config.yaml
n_layer: 11
d_model: 256
n_head: 4
n_kv_head: 4
head_dim: 64
d_mlp: 320
vocab_size: 2048
activation: "swiglu"
norm: "rmsnorm"
norm_place: "out"
norm_eps: 1e-06
positions: "rope"
rope_base: 10000.0
rope_fraction: 1.0
qk_norm: true
attn_scale: 0.125
bias: "qkv"
tie_embeddings: false
parallel_block: false
init: "uniform"
init_std_qkv: 0.0327
init_std_o: 0.00697
init_std_up: 0.0327
init_std_down: 0.00624
optimizer: "adamw"
lr: 0.00181
beta1: 0.95
beta2: 0.99
weight_decay: 0.14
lr_head: 0.00687
grad_clip: 2.0
warmup_steps: 436
schedule: "wsd"
decay_fraction: 1.0
decay_shape: "linear"
final_lr_fraction: 0.0
batch_tokens: 65536
seq_len: 256
doc_mask: true
train_tokens: 420900000
steps: 6423
dataset: "wikipedia_en"
MLP neurons of a small language model. Each row is named by its layer, matrix (gate and up: input weights) and neuron, and shows model dimensions 0-127. Each number is 500 + 25 x the weight over its row's rms, rounded and kept within 0 to 999. Numbers have three digits each. A neuron's up and down rows have the sign that makes its largest values positive.
After each neuron's rows, "fires in" lists the words (lower case) most often at its 100 highest values on Wikipedia text that the model never trained on. A number after a token or word is its count.

L2.gate6:514506492489531516522474499447500473501487472488547487499500504515482527449529521497471507553463476490449554561512468456499519491492486532533478480489498481488510500506498529496449545492463474524457488543449502505470525489480460518455500515516488499465491547511517458519459507509459497495534491449509520499507502497489493467495494530506498453487503508499557472543523500491471491469488
L2.up6:485491454517527523533511529450456487510531482502508519457496508458479531524500514488487484490503501482468539509517511493576489483542509492512546494528488520470483521466515541512486510490518501491475543531504500509473503462484495484486519465514484511503425492519512526521498512489476477477503534496545481496499493468515506505537478456493456499438496489507562487506492517491530501494491
fires in: "december" 16, "june" 14, "february" 12, "july" 12, "march" 11, "october" 9

L7.gate123:500494459529469530519491456568537500491524502547501471498470505494518519503484505497516524510501483489462513533534521510509507510476518518509516468500490575495517517491509510515538504480574501537523497506534553486504483518474501532482487471490466509501465508516526511477461505498520518485470480478495472519456454515521538478494534514528484470471520505484472512505473490498482509479460
L7.up123:474514515523471486520491463479494494502509505572492535515512525465491495524510535429467486463516526488515531516484513497483503527496525486487542497526514505517558489467463470521508478527531514479522514522508506494523478530478495496527526466558479530525514499496518511495491476437519483506506489484487512484485519489453468505511508546502504505519528525506497484460483502520489516504505
fires in: "railroad" 12, "the" 11, "route" 9, "in" 8, "railway" 8, "grande" 4

L2.gate4:515535539517468477513506506520457489497499497467506466484519509476470494501500526504476513492507492515505522478483485444444510488460515539485490520520478476493460528466457503559507488523543486522523523535512498501517525547500515473510514506519522485504505509482461500472526510523493512472503511451482517517509471517545537486509484480484538539533477492496503512528521484502483485524517
L2.up4:514517508538538517527487551504529486451480507489508522548466509504486495536504489502483456490506481507464523514492502474458506519502549517487516508487493473505456503519503479559490508465563488476510506475426500508529524489474492514524482549522488474510550459483499468476482476523478470490482502492520504520501513527523471509483508458504528511504467511475505513446496535470486469488459
fires in: "in" 35, "under" 29, "to" 4

L7.gate274:485498502497517504526506546505511458509476453519490471448496522504448557490506514511503507503488492523507474482520483505474497431548495566515516497499520475489501530574471447531482521492475473489509495481510502492517522496525492469501490462483495483510486452501479496505445518515479500451474515482508490516460494479491540543486479517532528503537521507503523462472537492520540495503521
L7.up274:451506513471526524525485491530510458488492483487515494493495487462483496459517502499487495469517510489533510461536462478521515483483554491513521529492484544509463541487492470487507489503445487494497455508487477498541483497499512534467501485476495482494509531513465494487490520515513509485510476481437521493506490511509516548493503505491521506523465503509510471494539508482513473514481
fires in: "to" 76, "she" 6, "too" 4, "it" 4

L5.gate270:545499515490514462476512522485498494518512487488489517499528511503506543504498489454500497475496518505517475507519459493496464516514496499519525554521520474493503497483508512514508524461538475476488514523518504507519468503515475476551485526446471503519476432508476495492474495494513490519485449478449523517487514482472590470526498536489494530538535509488487523480481506522556500487456
L5.up270:497496501519507483501494502533459461483491500480492510494492523563500488490499459496491456508499458525550539472511471500507496479492529435504575505512557514508504485498496484509501508466549497476464497491481522497504491513490499484512502495484497516519476488494458477508483519539519501539515498481579557521489491500518536484523487485508462484566505477479522510465492496547488479480500
fires in: "he" 60, "she" 35

L5.gate13:516497475503497531502486521504489528486502500479506493469531503491490523513494522463501528470482501502516491494545459451455494457502478480500461512527498509480529559494478519527496499542503462495515511483514505502545487551507495462485530462502474548581491507470542461514480500451491505498461520484500507479463493524513530504509479475494495507565450508499509528484518506486548509500506
L5.up13:506497507468497460497489493499541466523488470487552509492485505482482524503507517510495535500520501515493503494484494507552538550507535559491542512526504521535511514497474525466514530512555532488519512513502511450477540471496503463464514465501467453464485526516520490537518493554522457545517480479483497535429535516485501522542504525509468472518471477531502476524483536485476478540479
fires in: "a" 88

L7.gate63:499522544470460560533488517528464506481485488502462527504497508523500510482487550505528466485532529494495461503516528499482470499505508494509516527494511506512527464497487504490474504487518489522519464471498475494463481501528467466443500498517527491516459495506486493467510489458519514493521510509454517507535484505526438500521480483525469505455507468495462499486507497468539514507482
L7.up63:482439413511466497493484519514481531505502531518493492519503495521551490485510524528494486496479466503471505526517529506512462523486537523535486473489514486493457533491427515489495571459510482483470481514515487514468473487518503516466494476504457558476500463494497479531511488495514498525497505475452532494525476492503509476479517524475480507490510494473518539442499482517516487456478
fires in: "would" 30, "will" 11, "could" 10, "moved" 5, "can" 4

L7.gate221:500500553505509503544494549515526481520498494504470481499533501471488503535513525483507455491493517458479527508512516488485480502505512493499470499517459465509537546510502477513516547455488513468494557488499430497482473506496521517492481528488526460527494481527515490553497551482487485489542523533506544496474493501478461452472493473504531482439560511510537502503520506481467488517499
L7.up221:484492470537551480501487482513480493501498497507504479503506482504480489515508541500513481472459502471483523520504457500487503470516469457458506496481457539515506449471433489553478483546469471501485539503539511479494486482493489484461545501543513441498498480506530507484504506513459461513498488498528545537498462510502523463495513488508500521460521509517532484520479526500522520497510
fires in: "of" 38, "in" 18, "served" 10, "first" 4

L2.gate300:462497460510524486562509533471489454479497513502506492489508527521447470507543496523508482547501501508508510537492528506542520490525523479570468494494500466465483527470521494486476486479503444490438514539510548487500500502489472488505512528535508475547475529506495455506507513488482513478527511481487471489496541484519495491509491493485515466492495518498518433513463522518489504494491
L2.up300:457491496524523470524474509531489529530448532522499525488450506478494531538534507511533522508488527461525493457496518489529493532487493496523457482524542474525511544467511503480467506485473454475476534479512505486478534467473487501524496525532465501513514530514558468503529533516492484498478502489505475524482509521516502493521485525493548463479502531514481487496442470471515441487509
fires in: "july" 18, "december" 14, "march" 14, "february" 13, "october" 10, "september" 9

L5.gate184:532487578497491498502488536539514504518499496504521464479496507502472544483494485470488502502573503483504542508470493500481514517492508504504511488458477444489535512513484484503511506554469470509516465499525513474577544455475502536491483493502504500525456511520498463516484501461521564453494513513474500450508477529475502515502490511524506577514505537501509513507517512521492490477560
L5.up184:498470539484543500514477484524497493500500483461516496488451475479535503499494510485512532501501532520494529495527475529508447489505575533483494524506494462495490486529489515485505507569473467507488488486488476523544526499487499510529551539502450468502509511475512499519503494502495489490529515477533481475477456482510501531512469508535510469537491497499541470501515496506491460517509
fires in: "the" 61, "there" 5, "utc" 4, "types" 4

L2.gate310:541518458496505521510545498497511482468488483539532478512506492479521499484528480465453445522510441519519510505497546493519494501503495459508471502483508513522486502504507529487491494481472471471484492445500505469473487490495544487513483570508497465547474455508481511511477518472468506521498466486524528522497512435496546501481494480506535542513512523493518471503505531510508500503477
L2.up310:535525522494521525502543519525493495484476488516518480490500493435502513506504495525470480491527517514494461480536520518505458520508463453515519483488478533531502497523476459501512492477534485487484501477464502507475514477488494453472483509495518467508473478493485521523518523473476464507523474514489498485518495501541523528470444528488480573525551513499491475476508495499454510520495
fires in: "this" 29, "if" 12, "s" 6, "time" 6, "such" 5, "james" 4

L5.gate99:539524544469460496501505557507438477536452475531477496519534514531493482448525521457525497471484531491512430492569496474520470497519509493515519470546495474515531478540487521494482547502511460498478485501493482454458518542505491499503493495505519481528468504502510504498480521475493531504495491477529503514516520496492516506524543519493480557462509498479512495513500510484482487508481
L5.up99:563525494487503481517484551544470540488495474507473483514496491480459512465537530506525529506493511485519498468525515511468483519524521491525492501551463488536474505479511513501529511496506519509431492479509470465519483502514533519512506473497518480526532530516472519500475471499530516531479483494546483529506545479511490476501486563537463529498472504532495486497493571476504501513502
fires in: "as" 40, "when" 7, "who" 5, "that" 4, "asked" 4

L7.gate268:500481500492484453510516524517567542493517463529494437510481505526517492523522538440469482506514512493523517506530492487506506474537517485457468511536540462526514499496509484526475491510530529505534481520495475505481506492504451496489492471470508517525524470515488464536487522498469505447536491474510527482476480501534495489522484461449481486513519526492497513514503462510510496491485
L7.up268:498509479511470512506503497524487514466539502486525527542528484494504538474519503539492565506466514535542499494506448528493530494523497490508484494474478457493503515494471501516549499442516490516466468505537490505506508505500535523532457516524480483488509520481535481487492487547551470482493471476496465487512514480494513460476530523480529494501498530502523507470513533498506464514480
fires in: "at" 49, "the" 22, "in" 8, "from" 4, "by" 4

L5.gate64:477517518526507475507506504535486518505527517492524491457510482483496570480485541538490477458556502526490493535510448504496533473478485478524498483543488472490498504498501497527506470520533535465469545508557516503500497489496540497492548499504519533510454487483515517501498494521500519577503503492518475493515519557537469467520456500424491531515517487480505515492540497495510464514534
L5.up64:509498482479569520502490513447505491540469475536495553526465495494549498497477548528529490500537485497507509484464545510528477485479501514520545532454494506521513514492522538492472536453457521545498498493495514477488530483498505475507490505504504509482493484490469537490488550513469472506543513501531494536478528493509492503512523507458488494473533476533476510469493531471496475498474
fires in: "a" 34, "initially" 6, "most" 5, "eventually" 5, "previously" 4

L5.gate119:508512499489503492526504527524486491556540464485482472472514503526505495456519534502497486524515475531462499523513523500482512474537489480534483481477508513488476487502490487489472500488508505495451513532504530476547492524550505434480512477465500559516453485472471471525455536489498488507483546481516511466493510532499504464541480510489513492510546534494543490491495503508506522491530
L5.up119:530481473460493497516529513465489519495514487483487488487527542492464529502508532475516518511509478496486513518548448464477530474537461542525509507504511476492514531522490540522499516500485470500505472521471531529501517488488455493485484508489493455521465482490539484484458529492468492471522496520531521501455476467506545522525476481514451510509504513478527522461480489519491463532486
fires in: "and" 33, "in" 7, "n" 5, "january" 5, "can" 5

L5.gate76:535504504492542490510483492461523518565485479513479505531462511479483495505486516514494518524516499540457479534520459455478511472509514471490511493550504500485518531506465505504497494463503518458500502464507476486501502479484475499456514460515497545494484495511495472474508518498519494509525489524469497464493486526528432534509463466513508441490501525496485500492485520531506538485534
L5.up76:473483548523545491511492509493466463525486513479469488502491503464528501486492492506476465488468552545502510517520509449532481519497509526497478500498497444530507543511453473516527538487515477507460478487522485503511499468518496506507491526459508513539483446480516522499483500490482512459496480476474525496468472491453533509474529476506506535440457497492477481490534434529488488479510
fires in: "other" 16, "most" 13, "several" 11, "of" 8, "many" 8, "others" 7

L2.gate51:510518463476529485522522511467476487521521523455543499500502482503494496460518469513485528512466470481479475499527513479528521514456460524526502518491505453484496509507445508483534533505503514503499509565492498516507545532521530516491495448447487511492528476515538493468464504478509485492480527484488506483503507516540464540509496472429511551555484519504494465493521518532546474485531
L2.up51:509513517496504495513498513538501504523538520471501507509510480524456454482499485510483478449455505469486499499515524455500532485486458480499542532497458470467501490472465512501498480521509509513518520522494468512505494519481539483501521502490435576545464499490512470493489557495502481503553437509505513495480511560492522500488525520487498486499505519502493480443508521495487423514484
fires in: "of" 28, "belgium" 7, "under" 5, "florida" 5, "belize" 5

L2.gate69:505555520516464536533567520477486520474495456466488466519524507496521483427482499466515542498551501472495506515558534483480464504511511464494532431528470477511501491545515514513493506474514475513511493517540509508495525530529522490503451476508495518514482522493520436510483533466518480476497541496506505515488487491531515482482490494466455455502485518487552469454486481498477472533420
L2.up69:504527547511479521517479515507521471494492452465467487505459460508493465470521481500544481444522495523505492503499519476511471516464503482503528478536456471516509501540498528500491530488523453565529519505504536491539499530535508511508471516540495525476478532480519483491472482489520469503466516502510502524503477471535484478503484499468466506476463475542529504508510501500500495508503
fires in: "charles" 11, "michael" 11, "jody" 10, "williams" 9, "james" 7, "william" 6

L3.gate198:520540483495507480506500524546467467464508530494463510453507524465492507481541515470496523514489522513514480472491500459453541449493474547488465475454529477485474490516526503544504472511484504505506531499517512461451484459511489504474508510482501484509510499519494458514469483504469465483487521494532517513463542479510548474481547545523529461450493466510499455527508470491492517476481
L3.up198:512483493484505475500552544503463496535490562491501529536482486475503499527506548483541453513522490479510502492498464505533459529508475507485519477468532476515432507514526486556477489503484460485484529501522498488513547549489484483521491519475491509490530517482510502507470501506514509455507499488490514481484514453512536469467503555571493516515471470514507465472504477531486492514427
fires in: "that" 57, "digital" 10, "religious" 4

L3.gate130:525497470475518484524510505515512439512529526507503490510505482502480497512485514503526525490512514540539466465522501505455459453503496554485469515497504519525499520489461503496487514488539509462487523509532502490483493517536502502500527497521540499466500477479473483483510547484555522499491468466461508464484537420497531453510492545452474521513474511517491541522493506537452526509558
L3.up130:559512517518495513484504475500511464563500524515487504520514511531519490523493539490520527478523556511498475483476545505483461450479464481488479514546500478476464510492492546504513498543522501460518441526527502529471481471519484500501522461483515512513502464470500512500475539480516492469483476507492495487537505485515506482494490481494514517519493529493522506485513518550440513505532
fires in: "be" 18, "not" 15, "also" 12, "became" 10, "been" 8, "often" 5

L3.gate53:449515540464513529546475524471493503506519516475524507488547518527477546487509516489497508459505481484501520473481500416508512530502522521533469504497508500498480500504481502502490507495468492499451466535478481502454491495522495471489528528481472490514485481492526457494551502512481500499493504481490559522465501513498520534521499507493491474500516509497517517452496485526484486478505
L3.up53:447514527455513483473506504503483526531507509511514500511485478469490475510495486515482478503507518476486543506505515467513479498529523526460492530501523486519482485452502458513482515502533495527463457538479499515519456491479543506472496501507524460540519464540515477508568533509543453542523497525471485504507512500545461492469508497471516513459480505514502507477492515497480451524513
fires in: "of" 83, "among" 8

L2.gate203:516486488519492501518524522516453487494499504512513481487474514444510495482490471481482511453498526533498567499498481520511495535515546492482494512520506498541509508490495547485526494482508527501487526523471488494491508495498526489477501533537481489519479529481500499463507509493478528522525486468469495424498506501524518430492481519491493580493529492503483475453489512515489463485475
L2.up203:462501535485433463534533476488477504505529509511481449452471493458486518495481507515497492519545510511488497521510475501473497500483515483458531527529449467544467519511474507475501494508509520501464471512517453509512524544462503446478472496522496465475481572501499505515477524479516506520517482448471546494476541551471494494482528535478509507476476504476487463497485521532478516506503
fires in: "release" 17, "league" 13, "ret" 10, "date" 6, "no" 6

L7.gate114:514523473477502527517515506479485501495533541484492477466548520549501552493518477522479502499458515514510507525513524496524473480502452529521489471517497526452469547455511497466473487510530506490461504565466542478522525498503487506446514483469476475531475500478512489515524520455524470478486519517487511493457547460499513505485488510554544500506500512458520483517507481488496481492507
L7.up114:507533477485445508510514518516491482514502476480493486466569493513472550523502459501520503513455505530491480471499481486513455489547478494535519505467487540488518544472491507525482480478523544478486487494472540505556514490499466496491543482520486484522485464540489486451481517525540482513484519471548479475491496529514462500487532520491502476504503509524489517469472481495553537488483
fires in: "february" 17, "january" 14, "july" 12, "n" 9, "march" 9

L3.gate239:476516516501462533486476512517510533428527506474519520522496518521501517505456510478457518485533521506494512522456483486503474510524465516516483497480486510522521462489526510573495501515481461471503481464528487488489536496467541508528477508494475541456504527492457503503486494488482535523519471552535509449473539469499477520484487480482518479484506474515501469543523529517485484564479
L3.up239:506491498489503470487523490545509507430545496533516507521535515538504505535460493504495549465462525534444462520500457487479540476508513525507509498521533495484492489476535489500465473487530513496510479479481518529482531479485448518492501447483511503481523535498508512547521521520488519499501461501485487450471523494546518511467479493495484494500475479510492523484475531500499482486519
fires in: "at" 22, "near" 17, "from" 9, "around" 8, "in" 6

L2.gate97:492481538525475503512539557433459472504521457504478513495543503498479507444513497525523511537485500526526514456532523473476505462557574481495501493489509480512539517527488483479513488507529478502513485539531484506478532514544506522493492502507455484520460509492493496495488451475507533491493548514490511464535469461508474516511536522507479486534507520493509463506580510522518557503496
L2.up97:491480506470497458503464503498536528544489544490531540512483500501487491480489471524513488493466516467520498503472517483510496538492493504519547495495459505482493466493527502527530572512535516471516479487520466497512505525520484509485490496493489506511504532511510461446505498452536533553556500483526473501502489502523494492503510497480505528472456490502490498529495535489536503478502
fires in: "would" 29, "to" 15, "could" 12, "can" 11, "cannot" 6, "km" 6

L2.gate313:498493486518562552535523462512463487487501504515504511458466485505462500524508461484491498514504497486502541459535477449460520479557540534503494498515547493532492471501473499470494527527530512460486488484488503455513529465506489510495485485486458499485480463510480508535449497487514517474456484468488489491479532503467538513512519483472470477515457519498518515499520503508544478517480
L2.up313:453503504474527488513526515483503518442485487501513486547477474540502501528498489519538491538484494496535490498501505508508507499522514490509510508484507468496467502525516495475474500475481499513503506450488537517508570457497538504484550507493528517509520486519514467471519502492456509557495499565481536481466517486559442519509501491538490538494530502520481527489507560504511527487506
fires in: "would" 24, "various" 15, "did" 13, "different" 5, "alternative" 4

L3.gate137:470504518511500462499519521439511480462515491515487467470489512510489504480501509500496483483484592446511471482542501522506485491535514494503493518549528491525506532488483474498484528410527477505483499530490467498464477501501549437493436525481497486536447526456504551482488507490506484502513494493494527469469482487530508495485496491495477541473509507484504464520510512505488491544425
L3.up137:475510540497501531503492527511489537455515477494494471503464495510490524505500496505516476517464497500495502483536510487522514497541445495479483516538530516518506522471474486520459502404541508511498503517500450510447481514495550468522491492507526460547459482471530508488519513528478478470515518502484512518499495496556458521482524448506479536486473453518505481494502529505518485505469
fires in: "of" 80

L3.gate14:503486561523486480488502516498473511517517473530508582537506496510463488489488504508477435488509467512495515541530456471519538529538451514494482522518494450504514496438502466505458457501507520501503486510498540482467496470505527489517495505522461496510495544508530472537515489487529551520531531507487523448473496507483510497508547494499528502494523524526522521469522491465536477544489
L3.up14:443506538509467537493471506550538513488504506474526483538551495526480489488474494508536458544526543528475495483496441482495474509512470508494468534516516498461517469495505495469521483479493513513539500504474504467496497502493542520506564472517493482511481519530508495497502480571484524527552509468475478474468475504526518547499510477508522484475530511505484545527509499465500501496519
fires in: "of" 30, "detroit" 11, "include" 8, "includes" 6, "agency" 5, "agricultural" 4

L7.gate86:492512442480495449528490542501511481520513484538490472487482473488473496535504571472484457493494467525475478518516480532508510535472557492501453510486489486513529519476515501524494505497519507476485499511502481533529511540504477486498550492497488474506478499483540473525481541513478537528494505534481492449473501516493506490500463471467537535456508463505517497484508475537531535542504
L7.up86:487475485484496485485521526456440533527503469464515533477522483492546512505493546489527485495537531520492492495550449530495500471519518515502562490547491505480486475511465508489496506484534487485517508482524481475525539536480534493502514453517481495514508485455465472477526492499451458505499452500490508506463488512537476537467483479485511475464489451513472495510511517496493455524485
fires in: "a" 79, "very" 7